config = dict(
    activation='swiglu',
    norm='layernorm',
    rope_fraction=1.0,
    tie_embeddings=False,
    parallel_block=False,
    init_std_qkv=0.032,
    init_std_up=0.0458,
    init_std_down=0.0458,
    warmup_steps=97,
    schedule='wsd',
    decay_shape='sqrt',
    final_lr_fraction=0.02,
    steps=13743,
)
MLP neurons of a small language model. Each row is named by its layer, matrix (gate and up: input weights; down: output weights) and neuron, and shows model dimensions 48-143. Each number is 200 + 40 x the weight over its row's rms, rounded and kept within 0 to 999. A neuron's up and down rows have the sign that makes its largest values positive.
After each neuron's rows, "fires on" lists the tokens most often at its 100 highest values on Wikipedia text that the model never trained on.

L2.gate572,147,186,193,189,269,182,191,162,211,186,226,210,257,181,236,178,305,187,170,249,196,207,273,165,209,183,248,234,213,127,154,270,161,243,202,177,150,179,254,173,205,187,247,200,147,238,233,274,210,168,277,141,171,190,173,216,134,174,256,214,181,199,154,206,226,157,181,169,227,224,113,167,204,213,183,197,194,178,227,205,182,209,256,185,210,77,252,119,189,130,173,172,262,205,225,160
L2.up572,214,227,216,180,176,123,188,195,163,197,232,226,208,249,235,236,226,217,116,181,190,216,221,74,195,217,249,259,189,165,128,217,213,163,157,198,187,159,203,248,299,129,240,160,236,133,172,246,132,214,156,212,175,187,200,132,200,167,156,198,184,197,231,189,198,233,173,206,160,136,184,116,243,134,131,208,276,175,192,174,231,130,291,144,210,171,171,231,169,178,266,189,240,147,205,195
L2.down572,179,199,155,181,267,180,170,222,132,252,256,222,199,126,225,215,180,269,190,196,239,232,276,209,206,220,191,143,200,198,240,218,110,111,184,137,228,153,162,239,213,182,208,153,142,180,172,232,215,197,203,169,174,184,193,294,216,162,171,241,220,204,248,158,125,206,254,102,175,191,98,195,275,244,157,164,135,207,240,177,212,152,198,140,253,197,185,143,165,203,197,124,193,227,207,228
fires on: ",", " of", " by", " |"

L4.gate23,263,140,176,230,195,224,235,281,201,184,236,184,238,214,189,147,140,228,205,70,228,187,183,183,208,195,185,251,240,234,200,157,142,192,168,193,219,246,129,232,216,241,205,231,229,213,173,211,238,200,175,232,202,169,155,152,173,196,239,218,214,171,200,259,195,190,191,173,97,278,164,231,183,251,213,244,231,167,199,182,272,224,143,109,167,237,248,220,251,149,325,186,188,209,278,163
L4.up23,226,111,214,169,254,202,173,201,160,184,210,150,210,170,200,199,190,230,162,217,186,208,217,164,192,259,212,249,180,253,187,264,238,191,248,130,196,141,196,161,238,224,231,151,203,223,214,232,203,206,182,234,155,155,182,254,244,241,173,244,75,153,229,234,133,281,183,196,189,227,253,203,167,223,249,178,238,208,140,254,191,220,166,248,230,215,204,221,206,209,196,192,249,180,185,227
L4.down23,224,204,184,208,152,265,186,154,126,218,203,247,179,104,158,202,184,256,219,207,237,242,283,166,246,264,191,143,168,223,174,210,230,191,228,141,208,172,190,184,204,167,254,123,240,148,246,245,236,150,197,201,158,214,201,246,244,256,198,181,151,271,256,236,185,323,149,211,210,178,192,113,200,189,233,183,186,183,160,198,180,307,141,239,169,210,151,191,222,167,196,205,168,169,159,264
fires on: " by", " |", " of", " at", ":", " to"

L7.gate38,225,247,202,163,209,128,216,221,203,157,142,218,277,215,230,173,176,225,307,200,250,210,234,193,197,170,291,248,255,133,151,218,203,177,202,282,233,188,216,193,156,178,207,214,301,229,185,213,242,190,142,257,216,185,209,189,213,189,209,191,192,235,166,175,220,206,128,206,228,160,155,188,152,205,183,233,245,194,192,198,275,195,226,249,170,126,199,120,179,216,248,142,251,211,220,173
L7.up38,232,134,131,215,212,212,183,179,137,147,231,187,210,236,192,163,231,210,236,192,268,246,213,155,213,210,190,219,127,172,227,259,240,189,181,190,179,208,225,243,179,257,195,185,138,173,235,162,255,161,211,259,298,247,173,192,158,212,226,177,235,146,155,147,241,196,294,222,202,208,241,254,206,213,231,263,243,150,177,234,219,205,216,149,214,222,197,259,222,90,206,198,175,175,234,200
L7.down38,217,191,212,216,240,154,212,184,246,199,233,264,120,204,222,199,218,211,158,152,227,193,374,153,276,192,280,241,156,229,211,253,249,170,188,206,267,209,164,208,204,292,228,194,201,267,211,203,264,221,203,216,215,242,139,186,200,218,221,203,196,174,115,199,207,256,227,170,284,275,161,138,268,228,201,171,233,135,114,184,209,203,203,204,142,274,216,258,184,205,187,218,155,208,89,202
fires on: " —", "L"

L7.gate1051,191,248,188,219,179,204,192,212,203,119,148,215,186,244,121,151,231,121,185,210,202,213,264,196,266,141,191,205,161,227,178,225,202,220,177,198,163,206,222,216,223,230,237,234,142,199,152,198,203,188,181,148,189,206,166,153,215,215,248,231,224,244,278,185,271,237,217,196,144,174,135,228,242,214,220,183,235,198,179,191,210,227,235,176,226,243,189,309,212,258,191,164,194,197,137,215
L7.up1051,99,206,220,234,150,237,195,247,193,256,226,142,206,226,148,154,210,208,234,221,212,181,234,144,183,176,139,151,159,206,206,198,226,262,148,244,214,269,258,145,222,301,258,265,252,303,250,242,200,228,140,207,202,159,217,179,229,187,181,155,206,149,177,181,227,215,180,179,201,241,227,181,195,166,158,212,241,156,268,177,269,188,239,216,151,270,191,172,250,169,166,161,204,191,261,192
L7.down1051,96,175,224,161,197,212,214,233,156,247,238,190,224,107,184,182,149,229,158,211,155,241,225,217,202,188,189,167,204,208,148,201,227,244,226,219,192,236,208,141,243,240,311,206,247,174,208,193,180,212,118,206,171,218,228,260,187,95,210,219,226,152,162,184,270,191,201,194,232,213,200,181,199,141,200,170,215,133,245,221,191,193,159,216,189,238,162,175,169,175,128,158,272,177,269,191
fires on: " 18", "19", " in", ",", " 17", " 15"

L2.gate692,215,191,230,250,191,190,125,181,240,182,261,203,267,231,161,224,243,234,231,198,310,258,182,179,222,188,205,187,236,185,239,92,200,152,246,212,181,137,150,288,237,189,237,217,223,203,192,151,212,170,231,201,196,217,221,181,202,177,165,98,219,246,202,200,292,229,249,240,202,240,214,144,165,209,200,176,276,183,234,217,211,231,207,202,176,198,201,233,279,132,190,216,202,201,212,197
L2.up692,129,149,162,207,152,135,220,186,153,265,187,185,201,271,172,272,213,238,200,237,254,218,162,137,246,201,255,212,177,129,155,177,210,175,227,112,195,99,254,206,224,93,210,149,214,249,203,173,181,228,291,209,175,237,213,220,248,185,228,207,197,159,210,180,317,185,207,201,221,153,190,186,214,186,186,187,270,174,243,132,158,159,327,216,166,145,185,180,219,152,263,172,207,154,231,205
L2.down692,165,162,168,180,238,168,187,180,212,251,222,224,191,195,189,196,213,190,166,210,179,196,266,143,215,141,281,180,110,115,208,120,211,208,154,255,276,109,240,235,219,119,178,209,117,177,176,208,202,167,183,246,115,196,210,226,250,204,216,190,199,210,196,103,188,227,272,153,193,147,169,141,263,227,253,251,206,203,244,220,238,229,241,184,240,186,194,196,184,154,151,271,157,266,219,214
fires on: " |", ",", "\n", " the"

L2.gate172,206,226,160,227,208,228,171,191,268,190,236,170,191,222,142,190,132,160,224,200,211,231,181,195,185,257,215,193,192,232,224,125,255,216,170,209,195,234,194,206,173,199,151,212,186,190,178,257,189,159,229,137,126,196,199,215,169,167,229,154,222,279,261,221,125,215,234,172,229,214,232,226,143,186,183,227,220,210,246,178,259,171,228,223,156,229,162,267,192,204,196,182,255,261,229,244
L2.up172,218,192,221,195,232,233,163,261,223,211,193,261,204,284,221,261,222,160,186,208,176,243,211,206,214,224,156,137,215,138,277,177,98,293,133,149,169,177,190,209,184,245,183,188,132,79,227,216,194,161,200,198,219,189,192,142,235,245,214,173,229,186,170,174,168,191,203,229,195,193,133,135,199,200,252,238,161,156,140,176,245,120,224,202,213,207,182,235,190,180,225,148,155,198,291,235
L2.down172,200,189,230,283,171,223,199,263,186,205,194,232,155,222,164,237,176,165,192,150,220,235,173,184,245,188,221,140,220,182,119,219,141,188,134,173,228,213,153,236,227,249,216,206,183,176,208,234,190,165,208,156,198,258,226,161,237,278,192,204,160,125,151,251,236,167,167,196,206,181,174,202,79,213,182,254,156,161,246,191,218,100,162,136,199,265,236,289,164,207,174,192,263,240,192,218
fires on: ",", "-", "–", " |"

L7.gate933,181,209,56,145,149,146,179,170,212,210,228,242,218,186,147,171,229,193,202,154,189,184,195,168,253,254,189,222,148,213,217,163,144,155,170,212,320,172,166,214,173,190,169,225,185,106,168,223,232,252,134,125,263,232,157,212,136,163,142,191,219,189,230,181,197,256,213,152,167,194,222,177,254,207,171,194,249,198,209,182,207,264,237,267,174,234,175,273,213,195,196,212,175,239,235,213
L7.up933,212,248,172,151,290,209,212,142,249,197,137,265,122,118,175,187,155,172,197,128,190,157,262,239,158,218,230,202,247,164,216,186,173,212,195,210,286,148,176,245,215,143,198,142,186,206,138,214,216,193,117,209,142,228,205,171,209,193,191,155,210,191,211,205,159,200,221,184,108,190,156,210,176,158,197,222,177,228,225,168,310,175,210,294,184,203,225,194,207,189,224,248,108,218,254,268
L7.down933,223,169,257,230,232,169,152,271,187,229,250,185,241,229,170,235,87,209,231,205,282,183,107,275,234,238,140,188,176,210,178,173,227,215,147,203,198,216,237,175,236,284,232,202,217,251,270,218,231,222,201,295,167,180,139,175,206,151,168,235,187,204,226,170,230,204,204,213,294,152,200,198,197,194,172,179,202,90,216,259,179,197,153,175,188,192,222,213,207,195,246,130,250,220,212,217
fires on: " the", " this", " time", ","

L4.gate549,223,220,188,151,234,181,262,208,233,192,271,183,227,127,185,154,183,166,216,210,191,190,129,184,142,176,178,194,152,214,226,175,203,154,260,176,118,173,254,183,86,176,124,144,253,184,237,162,169,142,201,218,198,209,200,208,162,140,189,228,169,167,167,234,174,234,144,206,125,173,249,254,270,260,255,237,198,187,171,146,175,193,245,197,264,112,254,217,238,71,160,118,199,182,180,228
L4.up549,236,188,162,223,189,186,209,197,241,220,200,208,238,178,139,231,158,163,162,207,202,291,184,198,182,262,239,244,247,153,235,270,138,223,144,198,194,182,195,180,203,212,126,161,155,229,153,163,199,166,242,177,201,237,237,209,186,208,186,171,172,226,230,198,213,226,217,227,141,160,270,143,203,162,105,212,168,207,260,200,218,216,263,196,198,136,216,246,340,215,178,159,150,170,167,232
L4.down549,202,159,189,250,190,128,160,232,250,151,294,228,219,249,240,212,105,299,130,164,291,117,107,209,235,287,186,176,188,190,189,175,178,217,253,175,208,228,200,243,190,277,199,214,236,249,206,216,230,211,192,238,149,131,271,143,201,118,188,140,211,258,179,215,184,224,151,272,152,162,236,99,114,164,193,225,245,189,233,117,175,197,228,248,195,151,190,192,212,226,280,199,242,169,206,200
fires on: ",", "-", " and", " a", " the", ";"

L7.gate559,113,199,213,218,160,210,208,210,206,225,209,174,208,238,143,199,249,221,115,156,226,203,242,165,204,176,189,260,181,190,198,170,257,134,232,193,112,179,267,248,158,170,187,251,123,230,211,258,205,198,160,216,263,178,197,171,194,133,204,244,151,176,219,210,232,220,166,184,149,168,139,161,270,191,186,118,268,198,266,214,211,181,93,192,170,199,181,218,182,202,225,173,285,220,230,192
L7.up559,206,235,192,150,196,209,232,211,190,179,182,211,259,220,179,280,233,280,136,142,253,235,189,192,137,177,164,267,166,235,239,195,228,270,211,154,196,174,199,218,209,189,219,197,192,221,176,212,182,226,184,230,272,201,200,179,184,179,199,186,148,167,209,165,235,167,264,194,184,213,123,289,240,268,246,189,165,221,200,227,174,269,185,142,148,219,241,198,208,142,128,176,227,254,228,237
L7.down559,227,179,189,241,197,249,192,262,249,125,141,242,144,165,254,149,176,228,285,183,138,205,259,211,218,216,169,198,177,187,245,195,245,166,207,210,244,275,188,219,104,166,167,167,221,274,219,236,211,220,199,212,210,195,269,205,206,207,158,209,114,239,160,136,241,237,164,208,220,160,267,206,207,185,234,149,241,199,105,185,199,226,212,227,227,183,310,167,166,190,233,257,149,183,213,226
fires on: " of", " |", ".", "-", ";"

L8.gate892,91,230,225,197,174,189,203,225,242,227,199,237,195,237,103,236,211,222,245,201,237,169,255,173,160,144,113,189,153,243,188,169,149,155,173,255,144,197,236,225,214,199,215,273,177,161,249,210,200,161,164,164,226,199,203,165,154,209,195,170,267,191,200,293,221,233,213,169,169,197,169,120,238,253,231,225,196,255,223,184,206,193,182,189,217,198,264,258,116,221,245,152,226,163,176,198
L8.up892,304,214,162,199,200,167,122,298,197,207,180,196,235,231,267,233,251,212,216,220,147,139,251,174,183,177,198,260,235,215,230,290,191,249,173,142,244,243,172,167,153,164,223,166,140,198,189,217,199,232,163,200,181,220,212,193,224,221,218,167,284,196,194,159,231,178,183,214,228,184,258,200,274,158,239,237,144,167,211,210,205,209,148,231,150,165,176,215,210,281,219,222,304,261,182,180
L8.down892,199,217,176,181,265,183,202,208,143,209,197,281,241,220,136,198,257,242,229,224,179,225,403,195,156,237,189,262,224,249,270,224,226,229,258,169,236,181,90,192,252,232,124,234,200,198,245,201,199,171,164,167,200,208,200,184,236,234,91,203,191,225,136,228,201,252,228,213,207,196,266,172,215,218,153,187,237,215,201,165,188,232,187,185,190,219,136,207,207,196,164,202,186,231,159,192
fires on: " |", "-", " Che", ":"

L7.gate1012,227,202,133,208,226,204,181,255,159,187,202,204,251,205,207,218,226,126,191,163,205,210,264,141,207,186,143,160,323,129,212,275,190,133,156,287,141,214,215,235,237,223,254,213,191,214,205,221,131,180,175,124,153,236,207,228,138,254,175,285,252,150,253,244,258,229,151,129,155,152,237,174,163,135,255,263,224,160,150,224,172,281,198,236,315,224,196,184,191,200,167,252,238,151,182,241
L7.up1012,209,181,257,163,168,240,189,184,236,177,199,214,264,218,200,214,170,140,191,171,202,157,163,203,168,240,162,274,224,121,143,172,240,160,224,185,179,223,181,187,164,253,193,158,261,218,221,231,200,275,128,170,182,251,162,260,264,199,133,154,118,228,174,208,152,188,192,160,318,164,232,149,251,216,173,169,187,191,172,245,205,190,234,176,198,225,245,144,117,207,217,156,244,209,228,193
L7.down1012,224,194,163,223,213,218,165,180,173,194,171,237,227,223,223,251,205,220,135,165,174,133,349,236,247,181,171,285,166,142,196,191,242,189,230,229,102,231,193,172,239,196,180,176,208,263,141,194,144,217,178,211,195,177,183,264,253,217,215,229,160,292,190,253,114,202,208,156,253,209,268,164,256,195,158,210,253,180,170,218,254,175,173,145,171,231,240,189,145,241,215,174,188,245,180,223
fires on: "|", " |", "="

L7.gate12,333,228,220,171,220,175,229,202,187,94,93,214,244,178,183,203,291,163,166,176,189,202,210,182,181,159,236,235,230,206,248,224,221,208,180,301,188,169,200,217,222,264,199,182,170,155,167,230,166,170,205,258,154,161,205,230,213,216,159,227,244,140,269,163,209,121,191,233,170,228,163,149,168,222,166,241,235,277,187,176,204,290,146,225,187,210,216,247,189,225,171,194,268,161,190,199
L7.up12,223,222,161,171,168,132,224,219,262,209,180,270,189,258,265,232,253,165,172,330,164,190,235,176,191,167,195,190,178,196,227,170,201,228,162,265,155,193,148,176,181,169,222,153,145,179,178,207,148,182,226,221,131,215,192,173,210,147,196,164,158,156,189,172,179,176,244,197,153,204,184,146,171,189,124,193,189,170,226,248,218,180,235,103,154,242,142,159,125,207,177,203,240,223,224,204
L7.down12,259,134,235,225,226,227,196,261,229,135,208,218,204,179,109,238,143,196,190,241,201,192,220,219,120,170,208,234,199,234,228,203,201,189,252,162,162,195,280,236,232,235,195,234,226,232,264,177,177,58,169,198,171,175,207,184,123,153,204,195,226,167,281,223,288,185,209,190,234,140,184,193,158,240,306,189,228,191,261,248,218,201,210,201,172,232,228,218,211,235,200,185,236,200,102,164
fires on: " Di", " di", "di", " Dire"

L4.gate261,169,208,142,240,352,214,139,198,216,230,126,219,236,235,189,257,222,151,199,241,280,170,223,147,170,186,182,201,240,236,183,168,176,202,159,199,215,183,224,178,233,144,175,178,240,193,211,208,172,208,194,176,171,283,175,203,209,197,178,266,212,262,278,163,148,204,116,204,242,257,190,210,176,254,194,195,250,189,149,227,208,196,107,195,149,167,282,191,205,254,162,215,224,167,273,170
L4.up261,206,218,174,113,178,207,182,261,192,217,218,205,225,196,198,193,214,164,224,220,207,166,215,161,188,74,199,147,165,166,232,168,117,172,223,179,204,193,263,151,228,210,205,171,264,234,146,205,249,163,220,208,198,207,105,187,232,212,135,213,148,222,193,209,199,244,224,191,267,220,203,201,269,208,284,249,186,221,217,241,185,229,269,204,124,255,255,197,130,161,211,231,275,189,179,176
L4.down261,187,227,195,216,238,140,224,229,223,260,157,177,219,283,209,202,178,139,175,136,146,178,256,207,163,206,204,140,180,100,180,245,200,164,261,251,272,201,212,197,159,141,223,163,203,241,184,193,223,235,223,138,186,163,247,113,204,225,196,236,225,209,219,232,200,235,233,159,236,173,198,215,225,217,194,199,246,205,240,193,188,238,217,219,150,194,165,214,137,173,139,124,189,181,240,147
fires on: "-", ":", "\n\n", " |"

L8.gate191,210,277,254,186,293,209,232,172,280,175,224,182,225,253,195,208,138,128,187,173,197,218,102,203,271,218,220,186,283,144,213,170,166,177,229,112,265,180,227,223,175,260,231,175,208,170,256,216,131,220,168,127,219,141,238,262,234,238,309,193,245,245,191,239,254,217,216,198,249,191,181,175,248,185,181,160,194,195,133,207,177,213,174,123,204,166,201,219,194,237,114,171,186,223,224,231
L8.up191,136,235,157,191,249,182,232,213,164,200,244,162,231,251,193,187,192,206,269,230,175,239,224,220,187,175,175,203,122,225,140,125,203,177,227,111,174,239,180,198,183,220,272,197,211,266,285,176,163,161,194,145,166,152,167,148,176,191,222,245,226,189,157,223,193,140,192,170,204,167,154,201,184,179,208,166,188,147,241,197,237,181,175,250,148,186,167,180,223,220,141,151,120,192,216,218
L8.down191,223,191,214,204,250,186,237,236,278,191,187,183,228,155,188,160,191,146,159,159,169,236,137,222,184,209,211,166,236,190,185,178,279,156,256,158,292,193,202,165,228,165,225,263,233,206,256,208,204,179,150,147,188,233,263,195,161,253,231,180,224,212,183,189,220,235,164,180,195,219,219,196,244,171,168,136,229,184,177,190,224,207,168,171,141,208,213,199,299,163,204,215,122,175,218,236
fires on: ","

L8.gate747,260,211,205,133,168,179,195,212,190,172,211,194,238,201,180,212,286,255,250,232,226,172,203,204,164,178,206,136,163,208,144,211,240,197,231,247,216,235,162,196,238,291,257,160,252,237,209,238,243,213,214,173,202,207,210,181,168,226,254,236,204,247,184,186,208,180,189,226,206,200,151,199,205,200,275,188,229,186,152,192,183,190,228,196,201,254,235,257,137,117,269,224,202,206,136,152
L8.up747,186,184,195,156,181,162,219,180,167,233,222,223,238,177,181,226,243,242,210,186,255,207,196,219,240,247,195,145,137,177,258,203,193,183,130,270,171,179,204,239,223,165,137,225,196,230,193,158,253,237,216,150,224,140,154,254,233,184,243,249,275,187,181,201,125,278,108,235,172,269,198,200,155,169,222,277,287,199,211,159,215,153,233,187,112,183,245,177,171,191,212,251,234,146,220,152
L8.down747,241,170,199,216,185,156,250,219,227,205,205,206,192,199,160,125,164,172,190,173,195,146,442,293,161,144,162,185,213,211,234,235,231,161,207,139,155,231,160,170,197,264,181,179,261,232,210,192,226,258,213,170,145,171,179,189,214,212,230,212,240,168,198,221,235,231,214,211,161,202,228,198,197,203,199,200,177,198,150,236,245,168,213,173,232,213,135,232,221,136,229,133,188,237,159,187
fires on: " —", ":", " –", " -", ",", " |"

L8.gate810,193,164,232,232,218,181,213,133,203,242,115,196,223,164,208,154,215,243,171,199,172,223,153,167,226,151,194,204,222,115,181,139,176,188,145,256,263,162,226,173,221,159,252,223,173,267,275,129,146,189,183,223,266,206,192,138,197,226,257,242,166,172,229,168,201,189,183,169,137,195,174,167,147,219,256,181,251,213,228,231,213,184,234,238,248,183,178,217,233,148,255,199,233,181,255,246
L8.up810,231,215,247,231,205,188,248,195,183,167,236,211,247,307,189,193,184,200,320,176,194,203,285,232,232,192,200,181,248,238,165,163,187,100,269,203,143,244,256,110,193,274,223,235,326,250,177,164,203,168,184,234,215,133,202,158,167,250,261,135,273,210,249,168,137,249,234,173,215,201,156,161,183,215,217,185,183,229,223,277,148,154,213,188,184,219,194,207,218,170,155,171,181,192,270,185
L8.down810,261,187,243,232,193,162,217,142,166,261,185,238,252,187,237,149,103,189,192,243,167,210,367,200,245,125,206,172,231,211,209,150,303,222,240,216,193,140,226,128,177,240,246,137,233,238,174,205,211,219,212,192,160,175,227,136,177,202,255,161,201,164,202,150,192,170,251,123,131,223,224,192,175,174,200,157,209,269,180,237,134,213,233,152,214,204,113,250,188,245,204,146,226,180,247,222
fires on: "-", "|", " (", ":", " as", ","

L8.gate882,232,150,207,223,189,176,197,193,248,226,214,139,254,185,158,227,182,242,218,216,260,198,255,227,192,188,197,224,225,206,166,210,185,212,282,205,139,237,193,199,164,187,248,210,231,178,183,202,200,187,155,181,128,214,181,200,163,195,215,121,134,161,222,189,122,259,209,175,217,197,264,255,205,250,179,269,266,216,194,267,206,231,126,231,269,200,155,183,206,154,204,264,233,147,200,207
L8.up882,174,193,193,225,145,250,203,267,245,207,263,102,275,142,180,214,208,202,173,197,253,148,177,218,205,254,165,231,210,179,145,162,251,221,182,247,146,220,169,191,134,189,289,179,168,161,196,223,274,258,170,225,103,197,194,208,220,154,176,200,182,223,159,241,192,216,141,196,238,218,306,240,157,224,162,182,226,191,165,173,274,255,165,215,253,229,231,239,204,196,167,200,242,196,243,221
L8.down882,224,156,176,195,157,223,189,192,191,179,161,179,245,164,192,200,242,243,211,184,208,204,381,183,227,200,159,210,227,196,198,209,180,228,178,177,197,204,216,174,110,149,267,187,149,178,263,265,226,219,142,185,132,172,214,182,246,249,275,208,132,288,247,187,206,256,220,211,240,166,230,255,237,173,250,240,216,249,155,225,202,282,174,203,171,230,129,231,170,243,180,246,230,104,214,189
fires on: " |", "-", "–"

L7.gate96,207,187,183,172,170,218,184,197,195,164,198,204,124,271,251,226,219,137,233,224,279,154,185,234,185,224,210,232,186,123,211,151,181,223,153,210,91,138,207,171,198,219,258,209,190,159,213,192,192,167,207,207,207,156,195,188,152,155,260,182,227,237,227,178,205,225,254,303,171,175,251,149,161,197,266,199,234,216,198,196,194,177,202,235,229,173,272,283,267,206,230,219,201,163,190,185
L7.up96,250,173,214,210,114,189,257,162,184,143,241,169,165,309,214,208,214,252,214,171,204,199,257,209,187,210,238,208,164,214,206,219,205,188,239,128,196,148,194,156,191,116,212,289,259,166,190,291,193,192,187,180,187,146,193,195,183,183,205,194,245,223,212,212,182,235,253,259,190,211,291,125,243,209,174,125,238,184,196,209,175,141,229,200,201,210,203,248,147,154,195,184,216,223,250,190
L7.down96,209,164,219,233,200,186,167,131,144,226,171,279,188,138,186,142,211,283,165,167,293,207,265,193,208,227,266,268,228,251,241,221,230,159,241,236,213,143,279,180,284,199,99,197,191,223,255,236,234,237,254,203,188,198,207,202,193,227,190,192,207,252,236,227,162,115,202,184,227,267,231,204,193,221,145,150,162,225,210,168,270,242,240,103,227,203,205,188,101,147,184,240,107,250,150,158
fires on: " the", "-", " The", ",", " |"

L2.gate1031,254,166,224,298,204,190,102,161,221,230,239,233,135,230,268,166,261,153,175,144,211,247,209,220,184,257,201,227,140,191,174,181,173,148,231,213,170,218,234,280,185,194,153,155,191,214,176,165,143,231,183,209,181,199,151,226,198,250,196,203,200,215,162,180,230,226,136,186,116,236,125,210,150,121,212,159,212,259,196,166,230,201,212,189,239,229,224,259,174,157,218,139,203,259,254,154
L2.up1031,167,200,165,161,232,209,235,161,144,125,169,230,269,254,225,172,223,231,196,210,159,185,195,247,190,187,154,210,273,246,231,167,150,157,245,113,242,184,212,202,255,243,254,178,156,148,190,231,150,186,224,197,217,211,122,244,193,242,224,222,74,210,230,166,189,231,252,165,215,241,238,205,176,162,209,275,246,184,171,184,140,176,190,191,249,179,220,167,269,150,245,163,151,168,141,181
L2.down1031,253,174,276,159,254,156,103,285,278,221,200,231,126,166,184,170,216,198,231,231,207,218,215,244,221,205,228,232,159,217,196,224,243,251,215,196,180,236,215,203,135,105,161,243,217,230,195,266,186,225,191,161,203,216,253,213,188,238,227,177,262,202,190,189,222,174,187,175,189,220,219,165,167,200,213,151,199,243,206,242,213,238,155,183,191,171,196,226,218,227,261,246,200,249,252,179
fires on: " of", " for", " between", ".", "en", " to"

L2.gate790,215,223,144,194,177,165,272,123,279,170,189,152,226,240,185,217,161,178,165,154,281,228,215,243,232,198,212,244,216,289,250,235,190,210,178,216,232,184,232,231,174,163,185,256,223,196,238,237,202,153,175,144,198,170,191,203,144,216,174,197,208,210,237,208,192,268,237,202,208,210,167,234,164,234,260,207,195,191,210,251,162,243,162,181,204,155,130,217,129,159,115,180,255,116,182,161
L2.up790,209,140,255,191,205,229,142,161,247,226,244,171,216,215,172,168,250,183,249,225,225,234,201,182,239,215,233,125,238,152,175,152,169,244,226,234,183,210,211,231,188,143,252,259,176,168,215,183,159,198,230,162,221,133,178,215,251,187,230,220,223,250,151,196,209,199,197,249,156,251,183,187,219,148,157,296,230,183,238,210,176,171,234,159,221,160,211,181,166,123,197,210,219,123,231,186
L2.down790,203,178,191,86,157,164,265,204,262,215,264,138,246,189,233,192,205,139,210,247,233,192,318,220,224,186,186,195,214,86,249,201,138,181,243,195,186,194,215,211,174,168,194,205,209,173,222,254,206,200,195,238,194,113,146,244,183,247,233,180,260,228,211,236,187,166,194,230,154,235,243,217,215,191,194,228,172,243,191,265,205,202,203,167,238,175,129,192,80,212,213,167,218,174,263,221
fires on: ")", " |", " Years"

L7.gate541,136,218,212,237,232,141,200,217,234,196,192,209,241,299,165,175,204,174,159,252,209,212,208,297,160,182,271,259,223,158,268,181,267,127,212,187,132,194,206,186,189,138,165,144,154,170,175,226,132,95,251,245,136,169,199,192,161,164,125,186,248,174,220,264,208,250,155,231,194,195,227,191,218,188,255,253,276,149,210,155,232,260,211,154,173,184,249,207,234,241,219,169,272,227,174,172
L7.up541,208,215,184,211,176,116,182,220,221,165,245,236,226,231,217,225,216,199,179,257,138,192,199,187,235,180,219,156,208,152,194,203,275,237,185,184,216,263,191,217,166,192,156,209,197,155,181,201,136,237,212,243,191,134,204,209,275,108,168,204,267,178,242,164,172,198,179,225,172,215,175,134,213,185,208,292,175,240,200,250,213,251,202,216,151,183,194,163,208,204,191,181,243,199,272,218
L7.down541,167,182,213,213,209,241,216,214,105,220,144,195,142,113,172,160,185,163,205,201,226,116,147,237,168,164,244,165,207,232,198,208,146,163,187,244,187,204,193,140,222,180,250,180,257,190,208,220,220,224,208,133,237,185,264,215,209,245,183,159,215,181,179,210,196,208,209,196,194,122,213,139,127,184,163,214,166,162,235,253,193,202,179,160,276,234,235,162,210,212,222,212,228,166,226,255
fires on: "-", " Di", " De"

L7.gate133,178,206,222,188,235,143,216,258,119,147,168,260,255,272,228,184,130,243,207,182,233,172,144,197,238,242,229,232,182,207,178,182,198,209,246,288,286,155,152,169,199,237,198,239,237,187,174,102,250,174,221,140,214,283,143,210,193,194,152,195,188,225,181,178,220,261,135,186,144,157,199,131,166,260,227,250,182,194,160,209,250,274,213,211,124,259,267,302,151,232,225,265,134,201,226,172
L7.up133,180,217,217,166,286,257,251,151,197,257,187,168,198,134,238,178,243,156,308,188,157,239,162,217,174,199,178,178,193,209,150,205,166,217,187,126,253,192,256,239,219,143,229,223,126,150,176,156,234,186,248,220,218,128,247,235,215,213,218,181,220,212,245,218,254,225,178,141,254,200,212,199,239,181,267,246,168,134,149,182,271,162,274,217,183,225,215,141,248,268,118,219,223,191,261,211
L7.down133,171,253,231,256,199,264,202,189,234,299,191,272,196,48,191,216,177,205,147,234,240,273,212,234,223,215,179,168,216,224,156,167,202,103,214,175,100,224,219,203,200,233,243,200,207,210,197,160,174,192,167,170,168,183,116,223,157,183,206,224,137,254,193,158,224,197,216,205,251,216,156,270,302,142,198,218,158,251,230,214,197,186,173,248,253,174,229,145,234,219,155,260,228,231,191,209
fires on: " the", " this", " The", " that"